config = dict(
    qk_norm=True,
    lr=0.00791,
    lr_mult_o=3.0,
    decay_fraction=0.866,
    batch_tokens=[8192, 16384, 32768],
    doc_mask=True,
    steps=10675,
)
MLP neurons of a small language model. Each row is named by its layer, matrix (up: input weights) and neuron, and shows model dimensions 32-159. Each number is 500 + 40 x the weight over its row's rms, rounded and kept within 0 to 999. Numbers have three digits each.
After each neuron's rows, "fires after" lists the tokens most often just before its 100 highest values on Wikipedia text that the model never trained on.

L6.up574:450564465509454548549487492517581521509457435473567421504487486518492498455491501463493530534438468524501514522542501535551537543452521485501525513474531496533493457472484480571521514533469505523465452536490517591573479476505500500473495464586518484532453539447478468500469538482529509482493467521476511429501599448568532489503530547475477569381535484512431485498448566542507444436520
fires after: " s", "/", " S", " t", "k", " m"

L3.up16:484485547458537513555506483456503459551498456471461413501564485491456487493541552545578548470550486479518520361516569453518391433518493454539512508493420459534510488490485498484498540546477431503449549485478497604559503538480472497470496547527465494396510526474558535485451489503542557463456518450488439467465526520576501455507513435500522452500512477483495524467499570511514477483465
fires after: " 19", " 18", " 195", " 189", " 190"

L3.up498:575528498498534544548441541551479478593528552545437558461474503514421539461478464474514406558554531531527517460477422480495460509606519386501517503490511534485441534520506527469549473506453515525408523455562475471477554482494515484440533513435435547524527471498450523504497471467467445542506528524576544489535480457518491465498572544507549503445508536516446500533459512494509539568514
fires after: ";", " |", " "

L2.up492:488533525570475473525446456496538560571542499519427533478571440418505523485591535493486507491565520551480565481540556458528455575469452536501436503469504569511456556463415583518553483527542485538554498485522502542470530493438449472503492475459548505533516476539513463556440464520502409547439485466585469548488513426393511516451518516462489521459483477445517489479500498529526500495433
fires after: ".", ",", "–", "+", " 8"

L6.up617:464535516544483525477543500511545484419456504480494476458532548502495515494461527538571523522495573504504549465518484583499453484475561418508517535419427446605516493494481487532470506522501485518483476468512475495459444545511469486496511501463518442466490444582463503576558498518600603495557501508415439543497533550473534511486552522512536470507494460465563540518503538521528484488553
fires after: "19", " 19", "20", " 195", "196"

L2.up372:538500490481504446451514529515452517496487495509395507590561406519493549542513604496461562436526420543458535509523429506508433451523491528500495472530524544491417534551533598424524524558413557518415509599563555480519418557545480541531484487512513492495429520533539566493478504471431489544484478494527459476466487568549522571475551506565539514487498465502465540507508513477452460485482
fires after: " |", ";"

L6.up530:540414548480525449478529522489514476548500524518526487475466466370503489491535526501560551549556523503510510474474545508499395476484577531500429479485509516517564495512531554508501554437493457530478476489470489510542509567460446495547541484486521456489480445464473502575502486484538585445558506461524559444504556445427542418473573435472519460459486460537517488488545503462474420439499
fires after: " H", " K", "K", " G", " g", " S"

L7.up141:545517488535528534464502498523457534496428526465425532500489573528458513516535411578549545499527502522533461444532498474497475523490454468464547546503499496498494472508527504441511501455543522517521466521466438500582510578437491492520512486515473569452494541629495439545510438418492473559442507539480499515513437554455421520448520436428464550529530564512529587434530499507452454549496
fires after: " J", " G", " D", " g", " d", " l"

L5.up619:473530411469586519498549426541592548451529468494469474519471482542473509432517511543490537519539446486500509485438525573485488464456580459544505626507585536519457488476477521474534459443415492529514473508554483530489539525497535544538513519528509511441478483438490494422488501442532541541519553398491535530514390426472535441490499549502510478500501491483452511509495484397563535490526
fires after: " s", " t", " b", " sc", " res", " c"

L6.up21:477541518462490477505512487489552475497453521476487502572504476457498453466480466521513557452520401501472520478612552477522528484522515609518442551394536516592559568494508588530495586498485507530528456513475486489481540439508521475488448492510497459501486530481532504544457486490417531480530473497514513528501533567444513464523573508490490554442564464442470485475472603562523532464532
fires after: "."

L3.up97:506474487514474498603409556522535575486507535554431518492520523509432531536530396522510548514479543544471471480481470542506551523490543503462568490492490482395439491535563478463504537476471504562496556451457516498481421507544489511578495522444495467537469504503420422582525509495475520545498562472473469480486506514489546488456515499513495463493511510488501476530539546553516509439445
fires after: " |", " —;", " D", ";", "+"